MLP neurons of a small language model. Each row is named by its layer, matrix (up: input weights; down: output weights) and neuron, and shows model dimensions 320-415. Each number is 50 + 15 x the weight over its row's rms, rounded and kept within 0 to 99.
After each neuron's rows, "fires on" lists the tokens most often at its 100 highest values on Wikipedia text that the model never trained on.

L2.up611:36 59 50 47 45 22 35 28 47 25 43 44 45 52 24 53 50 50 41 28 65 57 19 40 24 64 50 39 39 32 81 43 57 42 60 42 64 54 44 45 32 55 63 42 54 68 40 65 59 49 57 33 62 54 47 59 44 44 53 48 44 62 44 60 31 50 42 29 46 66 93 37 35 34 52 57 31 45 46 54 54 29 41 36 40 46 17 69 46 55 62 52 68 43 30 36
L2.down611:64 29 53 49 41 37 23 49 45 50 49 16 53 59 45 47 28 42 49 68 31 25 50 54 78 52 58 23 38 37 56 35 81 46 35 66 57 45 46 38 59 67 39 41 76 40 59 54 51 61 25 27 25 32 28 50 63 47 46 42 56 48 56 78 49 36 65 66 56 28 47 34 56 79 67 30 17 50 57 41 48 18 59 58 52 57 62 71 36 49 58 61 32 72 55 80
fires on: "|", "op", " High", "| H"

L3.up891:67 58 25 44 39 70 33 56 57 29 59 73 49 34 63 72 68 34 44 58 10 47 35 47 53 61 57 77 78 53 54 46 47 47 60 60 22 72 67 71 37 58 32 47 57 59 52 52 67 53 35 65 19 51 73 78 53 65 34 46 62 18 57 54 69 39 53 56 34 33 55 54 68 56 66 44 41 66 43 50 61 31 53 32 74 89 36 50 50 44 47 46 49 59 27 53
L3.down891:52 54 48 36 35 62 32 38 24 65 68 37 46 52 69 28 63 50 40 54 46 32 36 50 48 37 31 49 63 47 61 54 35 45 53 43 48 41 57 61 57 64 05 56 78 45 41 52 68 36 42 34 44 38 77 37 78 51 20 49 56 43 65 42 58 29 36 52 45 26 59 51 37 61 69 28 33 61 75 52 45 35 62 45 57 54 73 56 48 33 54 90 50 58 47 64
fires on: "up", "46", "ud", "34", " High", "13"

L3.up1133:63 09 75 51 10 40 98 57 55 62 36 67 70 36 46 39 54 39 58 45 47 61 37 62 36 46 46 62 15 38 65 75 43 45 64 58 30 77 39 45 74 56 28 56 69 53 45 44 74 82 41 33 29 57 47 77 27 70 37 50 40 61 35 52 33 38 48 47 66 78 25 61 61 66 44 49 56 71 50 57 55 37 52 43 43 17 44 52 36 42 43 33 63 41 51 25
L3.down1133:39 53 50 58 49 38 56 36 42 34 43 36 50 61 41 70 64 90 72 33 46 65 45 38 69 41 48 57 25 57 54 60 62 19 79 46 54 41 48 42 70 50 48 63 50 26 39 42 79 65 53 44 34 47 34 36 49 58 60 37 43 99 70 52 50 23 51 52 61 39 58 33 72 17 50 53 46 57 79 71 65 22 42 66 49 31 54 69 35 70 67 58 29 55 22 48
fires on: " =", "'s", " | The", "by", " My"

L2.up1080:12 56 35 35 41 81 46 68 48 37 43 64 61 58 24 35 37 31 21 63 99 40 64 40 38 48 47 60 29 56 58 68 50 46 36 46 59 40 45 50 69 37 62 54 70 42 26 50 53 61 57 51 45 70 53 51 59 31 82 29 48 87 58 69 40 39 33 46 49 22 63 48 66 38 45 65 43 54 47 45 43 53 31 51 41 90 41 36 80 42 34 46 43 71 47 73
L2.down1080:61 60 47 37 65 61 68 68 67 43 32 64 63 39 43 46 50 38 51 47 40 48 42 46 38 45 07 42 62 77 21 37 34 37 64 42 55 59 55 34 49 29 29 45 86 55 65 77 49 48 26 76 55 77 50 18 49 46 59 52 41 38 42 60 41 76 31 53 47 62 37 59 27 51 53 43 59 49 45 75 39 45 72 30 46 45 51 56 68 41 49 34 33 67 58 35
fires on: " into", " became", " | @"

L3.up1985:62 25 24 55 25 55 39 36 45 48 16 41 49 38 50 45 52 74 62 52 43 51 46 51 61 37 46 50 42 53 43 13 69 58 57 63 51 42 09 70 49 27 53 47 45 68 51 47 34 49 99 34 59 55 28 40 59 36 23 22 55 50 58 41 26 37 39 37 31 61 84 70 49 22 57 47 65 41 62 38 68 66 62 34 64 43 37 39 67 64 43 42 25 36 44 60
L3.down1985:70 49 14 71 43 57 69 42 40 57 38 46 51 38 75 45 65 66 60 32 69 32 35 60 70 57 30 63 57 54 54 32 53 48 74 47 20 44 57 54 49 44 47 44 39 40 33 46 46 26 35 42 37 23 53 28 62 65 37 69 45 53 98 50 18 24 61 43 60 34 67 50 70 35 64 79 47 57 58 29 41 49 39 63 26 35 74 58 53 40 10 27 34 54 42 42
fires on: " of", " of C", " of S", " of A", " of "

L2.up491:58 59 51 42 35 60 50 51 54 71 53 53 61 33 28 63 62 70 63 62 36 84 50 79 29 42 58 47 54 66 40 62 41 53 78 51 90 71 44 69 51 40 52 52 50 70 48 50 61 39 24 67 62 51 46 56 79 46 33 66 57 35 46 29 65 50 42 35 25 51 55 43 33 43 56 43 46 57 15 39 52 33 53 42 46 46 63 34 37 45 33 76 22 35 47 63
L2.down491:38 48 54 49 64 51 38 50 68 55 44 51 55 63 43 44 46 68 41 39 44 46 55 76 62 61 37 46 52 55 40 58 40 47 65 62 51 60 46 47 42 51 37 50 63 51 49 48 15 64 33 27 33 33 59 52 47 62 65 47 73 17 51 43 51 39 33 56 46 50 28 83 50 47 38 64 39 37 34 34 30 48 61 42 54 49 42 62 66 50 40 74 66 48 44 43
fires on: "\n", " government", " Government", " | Sweden", " Port", " tour"

L3.up389:33 37 53 58 70 41 53 99 39 47 38 60 69 58 39 59 41 57 58 53 40 57 47 79 38 36 61 50 54 72 28 35 36 48 26 42 75 43 40 69 53 31 61 40 26 53 29 33 55 50 46 03 38 48 52 66 43 44 49 50 92 33 67 45 52 55 25 60 43 50 71 38 45 51 54 99 53 52 51 48 53 65 64 37 68 65 49 51 62 42 30 57 40 49 65 75
L3.down389:68 67 51 66 83 64 43 65 40 45 46 30 57 58 54 33 45 46 62 55 49 15 43 53 72 18 65 45 36 44 40 37 49 76 44 44 46 55 43 60 27 67 22 72 60 58 63 74 72 44 42 26 77 38 49 30 56 50 57 42 57 57 42 57 71 52 53 64 59 54 31 61 46 56 63 66 60 77 52 38 68 60 27 57 68 45 71 45 19 41 39 38 37 46 51 60
fires on: " made", " | @", " tem", " transl", " built", " released"

L3.up445:55 53 80 33 48 42 49 91 49 56 47 48 21 33 40 54 29 47 41 61 65 42 63 51 32 47 42 65 95 63 51 53 77 49 65 40 53 36 63 41 62 53 63 43 69 49 19 35 25 38 45 46 61 39 64 44 21 31 49 53 39 45 38 49 64 57 58 36 67 78 72 42 57 16 35 47 70 46 24 40 71 66 43 47 37 41 38 50 39 63 28 55 57 62 56 70
L3.down445:44 57 29 36 56 65 80 56 41 91 45 50 45 49 49 45 37 46 55 52 57 46 55 44 69 40 55 35 44 32 70 55 54 36 42 30 42 43 42 49 71 14 56 65 40 56 48 54 29 43 41 71 20 60 43 34 50 71 42 46 48 35 62 78 48 16 36 65 60 38 53 37 41 37 73 45 36 69 49 40 44 23 45 48 53 40 69 35 39 46 60 51 56 18 61 48
fires on: " America", "oc", "==C", "ioc", "ic", "co"

L3.up866:30 51 70 41 45 49 59 31 44 36 49 51 38 29 47 52 41 33 60 39 37 38 64 50 46 22 48 22 84 77 27 45 57 34 39 54 45 40 46 47 37 60 42 54 56 42 54 71 35 26 45 33 43 57 31 17 52 57 69 45 45 47 43 61 60 40 02 36 31 79 46 54 20 52 38 30 44 29 62 51 46 57 31 57 22 26 48 30 56 21 64 34 51 50 46 61
L3.down866:25 63 76 19 53 47 52 56 89 25 60 53 61 35 53 47 36 34 27 87 54 38 40 31 38 20 73 39 65 44 13 45 41 69 64 55 45 56 60 39 60 55 69 62 50 51 56 59 59 31 33 77 42 46 50 56 14 35 59 45 57 46 37 45 37 49 51 25 51 51 55 35 59 39 35 26 55 70 50 79 52 58 50 46 48 39 31 47 54 45 69 42 43 44 62 51
fires on: " d", " f", " s", " b", " c"

L3.up271:38 44 38 34 53 81 68 58 53 43 53 64 60 33 60 50 48 62 59 22 40 73 49 42 65 37 34 78 57 51 59 42 39 42 29 57 33 56 40 82 42 38 43 59 37 37 42 54 45 70 72 43 59 41 51 29 43 58 69 55 49 44 21 44 68 45 45 29 77 58 58 52 51 47 43 82 49 53 72 67 40 47 33 43 51 29 53 31 36 59 49 83 22 59 49 44
L3.down271:38 54 50 75 62 40 31 37 44 51 45 79 48 54 50 71 32 48 44 69 25 69 49 55 80 32 53 41 18 46 35 17 59 57 45 65 51 44 63 47 37 59 55 41 35 22 58 39 26 69 40 45 31 51 21 57 52 55 57 35 55 80 51 68 52 34 49 51 29 50 49 41 35 37 87 54 48 22 55 67 33 44 30 71 42 20 83 30 43 64 67 56 59 40 42 43
fires on: " their", "y", "ig", " My", " musical", "ithe"

L2.up1274:25 38 57 44 60 76 68 65 55 74 46 38 36 61 18 63 51 53 64 56 40 60 51 47 59 64 35 64 46 27 35 53 46 48 46 44 48 51 51 67 54 55 51 63 63 48 43 23 43 30 27 62 39 49 76 46 51 49 69 61 73 47 46 28 48 70 22 20 46 40 59 41 50 60 64 46 60 61 74 51 51 51 43 53 67 44 56 11 57 60 49 46 56 50 80 61
L2.down1274:50 63 44 20 71 28 59 75 59 79 50 35 57 45 56 36 91 51 62 87 42 58 60 21 67 19 41 46 33 37 54 69 45 65 50 74 44 51 55 62 54 23 51 66 52 62 72 72 53 78 59 26 38 53 60 65 46 41 47 45 41 21 52 63 50 52 32 51 35 54 22 40 28 49 59 66 66 58 74 55 50 66 44 60 75 27 58 57 39 60 68 15 49 72 49 35
fires on: "\n\n", " series", " episodes", " House", ")\""

L2.up312:40 32 02 48 14 52 43 48 49 33 48 46 66 26 55 61 45 57 17 28 31 13 78 54 44 46 35 31 38 44 42 44 24 56 63 40 27 37 32 90 61 49 38 19 45 52 57 36 57 60 50 45 58 76 41 33 77 64 46 58 63 50 54 49 52 67 36 71 56 19 53 65 29 28 61 47 69 36 64 80 34 54 15 43 31 12 71 56 69 15 39 48 78 99 48 38
L2.down312:45 39 23 46 68 83 71 91 42 44 72 58 60 11 68 51 66 55 83 54 47 51 78 37 49 48 72 44 58 40 72 51 38 34 53 34 38 24 72 55 47 62 53 46 54 73 67 38 54 44 51 70 24 48 51 57 55 37 27 58 25 34 56 56 62 67 38 44 60 61 67 71 52 33 44 53 72 79 42 63 32 48 37 58 59 32 63 57 39 34 45 19 68 45 65 44
fires on: "im", "ore", " Sim", "ton"

L3.up453:26 37 76 31 54 76 49 50 41 45 45 42 42 37 53 47 47 53 33 55 59 41 41 36 65 48 36 54 42 51 62 46 25 41 61 40 40 54 38 44 75 59 44 42 66 53 40 55 57 54 42 57 44 56 77 60 64 52 56 71 99 59 75 11 56 58 55 51 47 42 39 41 73 32 40 47 50 49 91 02 52 30 41 35 45 49 43 33 41 56 46 49 13 72 50 50
L3.down453:33 49 64 60 44 47 28 47 50 57 21 44 21 32 58 54 39 57 69 63 18 27 57 47 44 49 54 34 40 42 42 78 62 52 65 17 41 45 60 53 47 74 43 53 51 68 41 78 22 62 19 33 06 54 35 22 51 27 52 62 15 75 22 25 52 41 60 42 43 20 35 50 53 48 37 42 27 61 33 60 54 49 53 69 73 43 62 36 46 58 51 57 48 48 64 49
fires on: " not", " was not", " or", " had a", " is not"

L3.up1444:69 54 54 44 37 44 56 38 78 21 36 43 23 50 67 61 39 71 22 35 52 39 59 18 43 42 74 55 89 49 53 35 51 44 46 37 58 38 56 38 53 62 50 44 42 45 46 51 41 70 67 25 72 75 36 42 51 41 29 59 39 52 59 32 66 48 54 51 53 18 45 32 38 39 51 42 66 47 54 43 56 60 49 77 34 55 60 67 55 44 35 53 49 63 49 53
L3.down1444:60 51 70 47 45 34 66 71 52 65 74 37 49 43 52 51 38 63 55 22 44 51 45 48 81 59 44 61 43 53 55 86 42 33 43 55 56 45 49 66 80 42 48 22 41 77 40 44 24 34 34 45 72 65 22 66 46 37 65 28 46 67 39 75 62 63 59 35 65 33 64 36 31 27 62 46 78 24 21 42 44 52 51 56 32 34 58 37 57 41 63 50 33 30 54 34
fires on: "ia", " I", "ue", "- I", " II"

L2.up698:60 59 51 65 68 54 50 36 39 21 52 21 55 42 54 44 05 75 71 59 37 64 41 50 53 54 32 55 27 42 57 51 43 67 56 65 71 79 44 54 26 55 73 53 61 55 68 61 51 57 42 57 34 61 42 69 35 57 32 45 35 39 37 44 47 38 60 51 36 38 54 56 56 41 64 40 42 24 74 70 51 58 40 67 55 64 40 47 67 34 56 34 29 45 80 48
L2.down698:51 52 60 43 66 25 38 51 68 55 68 56 35 24 77 37 46 67 43 29 32 59 43 44 23 32 35 44 58 45 56 59 53 65 51 71 55 83 70 48 41 25 54 07 55 19 50 02 58 12 66 66 40 63 54 51 48 43 59 46 54 51 57 50 59 63 66 48 61 40 50 44 64 41 69 43 42 66 81 49 42 51 30 41 71 63 75 41 68 24 23 43 27 53 60 49
fires on: "RA", "res", "ra", "ne", "re", "MA"

L3.up990:66 59 58 31 69 52 50 30 51 37 43 58 62 23 70 66 57 56 50 54 49 40 43 29 47 51 31 70 32 47 13 39 31 38 42 53 50 56 46 37 48 54 45 47 55 67 62 64 56 52 75 37 29 49 47 58 12 38 68 53 43 52 36 68 00 52 60 44 59 53 38 67 37 59 51 49 40 52 47 47 36 50 59 53 51 48 53 64 49 69 00 46 38 82 63 51
L3.down990:99 31 41 38 37 34 31 42 53 42 28 40 70 26 44 52 39 28 29 51 66 67 52 60 38 39 42 72 33 62 46 55 27 36 31 64 59 39 58 43 51 42 65 56 30 45 68 66 41 68 56 43 35 49 33 89 30 76 51 45 44 64 32 58 44 69 44 52 30 66 44 52 78 46 35 54 65 44 37 63 37 90 35 78 43 56 61 53 50 35 33 54 43 61 83 75
fires on: "ak", "ut", " round", " final", " Sak", " (second"

L3.up1701:48 51 13 44 23 24 51 64 35 71 51 37 46 53 71 56 62 77 27 32 60 59 65 47 19 30 67 70 34 38 23 33 53 57 63 52 44 56 55 44 44 40 58 81 48 27 36 72 35 44 72 32 44 68 30 58 55 63 64 85 26 76 40 51 58 41 28 50 52 23 32 69 73 48 69 63 48 52 67 43 21 44 24 48 48 62 31 54 67 60 50 52 51 43 49 73
L3.down1701:65 63 69 40 38 56 67 55 51 78 28 59 58 56 59 44 69 77 33 64 23 73 48 36 32 66 25 25 24 59 45 62 52 54 51 59 51 48 71 30 61 24 61 60 66 54 59 34 28 51 66 46 54 29 73 56 57 53 71 55 52 77 62 49 46 52 51 43 50 53 51 38 42 59 61 67 57 45 48 42 48 18 56 32 61 52 58 59 56 41 45 68 53 70 23 56
fires on: " | W ", "out", " up", " together", "ing up"

L2.up1569:27 37 69 66 35 32 58 35 54 60 48 47 51 58 67 47 52 51 52 58 86 63 43 63 58 67 85 30 74 54 55 55 59 38 45 40 24 31 45 28 53 46 44 69 47 43 40 50 57 78 49 30 46 53 66 37 52 38 38 62 45 42 43 51 76 47 54 68 43 26 56 39 59 29 37 73 32 53 49 29 29 46 31 44 57 56 53 42 57 60 39 65 60 50 73 58
L2.down1569:37 40 48 36 59 59 47 42 21 66 19 53 52 47 42 73 53 47 58 60 37 55 63 56 66 44 41 31 40 36 63 58 65 61 57 79 31 36 49 48 58 52 28 62 50 55 51 66 37 37 32 44 31 46 59 42 51 64 48 22 42 40 44 49 63 65 44 55 43 67 33 61 85 27 52 55 47 43 55 77 36 44 50 64 65 48 38 29 39 41 45 52 44 73 56 71
fires on: "och", "ish", "ich", "osh", "uch", "ech"

L2.up440:48 44 59 43 63 71 56 61 73 54 63 34 39 28 64 75 27 81 47 54 51 69 42 39 65 53 55 33 34 43 59 75 27 49 66 60 85 44 41 63 56 38 69 50 40 31 52 55 37 50 56 65 33 45 47 54 40 68 39 60 47 39 60 39 35 27 43 60 56 72 56 55 51 55 73 75 26 29 52 56 46 49 55 54 56 73 23 36 99 69 57 60 31 85 59 48
L2.down440:61 32 57 34 69 52 44 24 45 62 39 39 56 26 74 66 36 65 59 37 57 50 48 56 56 34 45 50 67 64 51 52 60 53 52 66 57 74 50 45 76 51 55 44 47 33 66 15 65 58 18 72 42 56 63 41 59 57 42 66 76 50 40 64 67 48 54 35 40 17 31 79 62 35 82 93 35 38 58 46 64 55 42 42 46 49 49 52 62 33 54 53 56 51 35 37
fires on: " W", "ens", " U", " security", " N", " social"

L2.up1083:43 44 56 47 40 57 67 61 45 69 49 44 49 30 46 60 42 39 44 57 50 55 59 46 57 47 48 54 43 86 30 40 17 15 44 37 48 33 60 22 68 69 64 60 46 46 65 37 24 54 49 86 48 31 38 75 36 53 42 69 58 54 26 73 44 64 71 56 60 59 47 64 34 36 71 53 45 39 64 64 75 41 22 52 53 65 00 82 25 46 49 65 47 53 43 29
L2.down1083:36 55 41 54 40 52 68 53 48 99 28 55 48 61 74 99 62 54 46 69 44 42 56 50 26 45 41 48 70 60 54 43 48 19 53 50 74 56 33 26 44 44 40 65 48 47 49 60 42 57 30 47 54 77 29 48 42 78 25 49 55 55 27 60 37 48 46 54 56 51 42 60 56 51 42 70 36 51 65 23 35 39 53 62 56 16 53 53 13 31 71 34 37 51 38 69
fires on: " out", " In", " un", " It", " not"

L3.up1214:37 32 79 29 37 43 42 13 36 39 60 61 56 52 64 58 49 45 61 46 43 55 50 50 53 34 41 32 36 42 25 43 44 48 49 45 75 51 50 37 28 27 66 71 49 26 49 38 51 44 50 27 69 59 51 52 92 43 37 17 40 32 56 58 25 72 63 58 61 68 44 64 37 54 44 58 62 58 59 47 68 22 47 44 64 30 55 19 38 54 62 40 43 55 46 38
L3.down1214:46 50 44 42 69 42 58 75 44 41 39 64 41 60 52 57 48 63 22 54 59 40 52 44 66 54 52 54 66 59 28 36 44 30 43 41 43 56 51 62 35 65 59 44 74 50 63 53 51 68 46 38 66 40 59 23 70 54 84 50 73 37 43 34 45 66 85 37 31 57 27 51 72 50 53 69 18 68 43 60 38 43 80 65 51 75 53 60 58 57 41 44 44 51 59 29
fires on: ", the", " the", ", he", ","

L2.up147:58 50 51 54 60 99 28 44 50 51 72 55 64 71 58 69 48 59 30 60 36 27 76 51 49 51 37 68 78 44 56 18 46 56 42 49 70 52 35 66 49 50 53 48 42 75 41 29 58 57 57 82 61 59 33 40 30 48 28 56 52 43 34 46 37 45 58 53 46 45 55 55 48 41 49 42 38 32 72 49 15 71 61 48 40 60 22 59 64 51 77 40 52 84 59 50
L2.down147:29 64 55 51 62 71 44 36 48 78 31 50 50 59 54 60 26 46 80 34 46 70 66 64 51 57 35 41 58 48 59 59 44 42 74 29 63 31 53 58 48 58 60 47 54 68 41 44 56 50 09 54 61 26 67 47 29 46 63 48 82 20 68 50 64 30 65 44 41 27 31 20 54 34 76 18 73 30 76 35 46 34 58 54 68 32 26 38 35 54 64 20 64 79 71 56
fires on: "il", " fl", "ill", " Vel", "fl", " Vill"

L2.up43:37 58 49 52 60 84 36 70 45 45 74 53 21 37 40 51 47 49 41 63 56 64 60 50 48 70 22 37 70 55 54 42 39 26 46 44 24 47 62 10 50 31 44 74 50 66 31 51 34 47 69 59 54 53 58 36 58 52 76 42 64 80 48 48 60 51 57 46 61 45 33 76 52 39 48 35 57 37 83 48 42 58 33 55 56 39 06 60 30 34 52 41 62 53 63 48
L2.down43:36 63 40 43 48 68 58 56 57 54 36 71 23 66 76 58 52 27 31 61 56 63 62 73 66 55 70 55 53 39 42 51 48 38 71 61 53 34 58 79 34 59 40 42 62 60 23 54 38 54 33 50 18 53 48 64 17 52 30 30 62 39 42 67 60 42 50 41 69 60 39 52 46 53 38 70 43 77 42 55 68 58 69 54 41 48 74 33 29 67 56 77 21 70 72 46
fires on: "ly", " But", " not", "|---|---|---|---|---|---|", " little", " only"

L3.up674:56 45 45 50 64 77 71 35 45 71 43 20 46 58 55 54 49 55 51 44 62 67 45 51 56 37 41 51 60 53 40 42 63 66 77 63 57 47 40 76 48 41 38 46 27 42 43 38 49 35 52 37 58 44 55 51 61 19 82 47 65 44 33 07 65 55 34 47 45 47 39 73 75 60 38 43 52 37 19 52 33 46 64 33 67 45 65 27 62 68 67 47 34 20 41 30
L3.down674:56 62 58 30 35 80 21 50 53 20 42 53 40 54 43 46 56 49 63 46 56 39 49 73 43 77 57 58 28 58 44 70 49 31 35 34 59 38 49 35 27 32 92 53 32 32 59 26 37 39 14 38 10 45 41 46 65 58 37 60 64 50 29 67 53 53 58 45 36 41 44 41 47 60 79 54 51 39 52 19 50 60 33 62 46 45 51 45 59 42 50 37 52 36 27 66
fires on: " t", " of T", " Q", " this", " k", ", t"

L2.up923:52 61 18 45 53 75 59 97 31 25 69 44 20 63 78 51 57 48 49 53 51 53 31 47 62 68 53 65 55 37 50 47 49 38 55 46 42 51 41 44 68 33 52 39 66 81 33 39 52 48 57 82 42 57 70 59 41 35 60 50 71 56 42 33 79 48 49 49 83 73 72 67 42 29 64 49 81 52 49 63 40 33 42 53 53 39 82 84 60 53 41 41 59 68 45 80
L2.down923:55 55 53 54 92 50 53 47 61 52 63 60 40 51 18 49 31 60 53 72 27 63 38 85 54 38 42 69 59 63 70 55 58 46 33 35 61 37 80 38 60 63 61 45 78 59 51 51 44 30 52 63 51 12 74 68 34 62 34 41 24 49 30 44 22 26 45 54 75 51 43 68 51 55 34 51 62 57 30 59 35 44 65 40 28 26 77 77 36 62 58 64 65 55 48 60
fires on: " major", " lead", " background", " key", " minor"

L3.up1004:74 53 43 73 38 52 65 48 37 68 63 68 18 44 43 47 47 39 62 34 44 62 27 48 37 63 63 62 32 22 49 53 20 38 31 56 48 72 66 32 45 48 57 75 49 39 32 45 36 40 37 36 51 60 45 71 52 64 83 16 46 06 56 57 35 50 44 55 58 67 46 47 70 39 69 77 69 56 74 29 57 72 51 60 58 10 53 45 52 28 29 50 45 47 60 46
L3.down1004:77 60 36 49 50 34 49 62 62 35 40 43 54 38 66 44 42 42 55 58 36 57 53 57 65 46 42 41 66 50 09 49 68 58 46 70 43 56 62 62 39 53 56 50 60 60 47 57 14 80 23 53 37 67 49 53 61 49 68 54 39 39 59 61 81 24 72 49 60 33 58 65 54 30 31 74 40 51 56 46 55 55 51 69 38 60 92 40 00 57 31 24 58 53 42 36
fires on: "a", "ena", "na", " Antonio", "ola", "ica"

L3.up729:73 52 61 29 64 50 53 53 75 51 41 59 38 55 49 48 43 42 60 51 52 41 67 54 50 80 74 47 58 54 44 57 34 49 78 49 68 47 22 53 62 32 51 49 79 43 36 53 78 28 78 50 43 53 22 72 51 69 57 70 22 46 40 44 30 71 58 58 52 54 36 61 45 23 62 84 37 79 91 83 49 65 59 59 65 84 58 40 60 74 41 63 48 48 44 62
L3.down729:66 68 53 56 45 43 47 39 81 50 47 57 52 33 98 54 37 20 86 27 38 44 22 56 52 72 32 56 22 63 50 51 46 25 26 50 78 40 46 19 40 18 45 68 57 69 73 55 43 42 36 33 38 41 29 23 48 57 40 67 50 73 54 44 61 47 78 33 67 47 39 69 44 35 59 47 45 35 20 63 74 44 64 55 35 63 75 38 36 70 61 44 50 49 62 41
fires on: "w", "’s", "+", "ers'", "&", "s'"

L3.up1514:58 59 46 59 54 56 70 51 41 37 40 61 47 54 80 23 15 47 59 36 63 62 59 52 37 66 31 42 56 51 38 54 67 57 24 44 51 44 51 52 63 69 34 53 94 48 39 33 35 53 53 58 51 49 38 51 29 65 54 34 51 48 41 62 73 35 42 63 21 26 59 55 67 72 54 27 49 65 29 44 49 60 42 10 46 31 70 56 53 44 51 69 42 52 52 47
L3.down1514:47 63 99 28 54 18 64 68 50 36 66 54 63 55 66 67 47 46 51 90 55 79 74 60 33 44 63 54 84 76 39 47 67 66 54 29 55 68 61 47 50 36 55 52 63 48 47 40 32 63 41 32 33 56 38 46 57 59 78 72 42 57 45 77 50 24 33 43 13 68 54 64 74 42 52 33 64 37 53 50 54 58 82 48 31 45 55 49 24 56 33 60 24 54 47 57
fires on: " Be", "ke", "ave", "be", "ve", " Castle"

L2.up319:42 71 53 57 63 58 69 29 60 24 63 56 55 31 66 25 33 38 35 40 40 40 45 58 67 73 61 54 43 34 69 46 34 69 35 62 12 59 39 27 56 25 72 51 55 41 48 57 40 54 62 49 66 52 68 65 74 62 55 45 46 57 54 54 49 86 60 41 25 51 47 31 52 39 51 30 51 58 64 43 36 64 65 34 43 38 59 64 69 36 66 53 74 45 36 47
L2.down319:45 57 34 67 63 55 39 44 59 42 66 60 57 16 31 47 53 27 56 42 42 68 68 87 54 55 42 61 40 33 53 72 48 58 35 47 52 77 64 43 45 38 59 47 43 43 51 44 59 24 40 58 30 43 59 50 23 69 42 54 57 46 30 35 43 63 52 39 69 67 28 10 60 53 39 64 53 38 62 40 61 62 64 46 30 47 79 37 51 42 35 62 45 34 50 77
fires on: "v", "ov", " Lev", "ev", "lev"

L3.up574:56 61 71 75 45 78 39 71 47 37 87 59 65 58 40 60 13 59 74 53 36 53 56 42 58 69 43 44 78 20 46 75 26 45 37 44 48 41 42 51 64 54 48 53 38 58 59 38 76 81 87 85 45 69 67 65 60 48 61 50 62 44 49 47 58 37 52 46 51 47 84 57 52 51 58 42 58 43 53 44 67 17 55 22 36 54 53 45 67 92 21 27 53 57 34 74
L3.down574:47 53 18 56 62 39 40 48 37 64 49 32 53 49 68 50 23 49 67 57 30 30 49 63 56 35 59 55 33 63 15 74 62 61 21 82 38 37 38 43 36 43 66 47 37 49 41 44 54 46 48 59 46 79 55 53 58 56 53 66 47 33 55 48 34 61 51 63 70 14 77 28 90 74 85 62 36 26 73 54 51 45 53 24 81 47 68 42 40 56 28 35 57 50 54 40
fires on: "o", " Go", " go", " signed", " sign"

L3.up896:50 57 54 42 76 53 61 52 51 51 42 58 32 22 39 38 58 55 49 35 96 46 47 66 48 41 59 40 53 40 43 55 58 66 75 71 33 20 68 55 48 52 59 31 60 58 45 42 54 49 58 45 64 46 76 54 58 48 55 43 45 52 48 54 81 50 54 55 41 58 35 44 43 34 50 48 53 62 68 49 46 84 30 43 44 63 41 70 35 29 50 62 65 45 68 81
L3.down896:46 45 39 51 66 59 37 71 77 54 38 62 41 48 55 55 68 57 50 31 60 39 78 90 53 57 38 44 59 31 71 62 70 54 62 53 21 44 72 60 64 58 42 50 40 33 31 39 69 34 68 71 40 46 43 74 26 66 79 32 48 55 60 49 83 47 61 57 58 62 51 53 84 72 23 45 25 44 65 57 45 55 43 66 43 36 35 41 23 64 47 64 63 66 92 42
fires on: "ch", "Ch", "- Ch", ", Ch", " ch"

L2.up695:52 67 52 58 07 46 76 42 54 24 73 47 52 60 75 43 66 73 38 60 54 65 47 73 31 62 41 45 46 58 13 47 62 41 58 54 99 43 57 70 51 57 46 33 51 23 38 32 64 72 41 38 17 62 44 41 48 47 67 42 51 09 49 56 77 33 48 55 44 49 53 22 55 18 67 40 39 57 37 44 51 46 46 74 47 36 34 52 27 56 70 44 24 40 45 61
L2.down695:51 59 22 70 51 21 79 59 75 28 65 35 93 59 46 58 52 46 66 57 50 35 63 37 41 51 63 38 86 49 48 63 43 38 46 57 51 53 55 58 32 49 76 49 73 44 26 53 25 49 50 22 40 56 53 46 83 40 68 26 61 46 75 41 53 26 49 32 51 39 47 32 37 37 54 71 62 36 62 35 44 49 54 65 43 29 72 67 55 54 51 30 31 62 42 50
fires on: " name", "ga", "ina", "ita", "ika"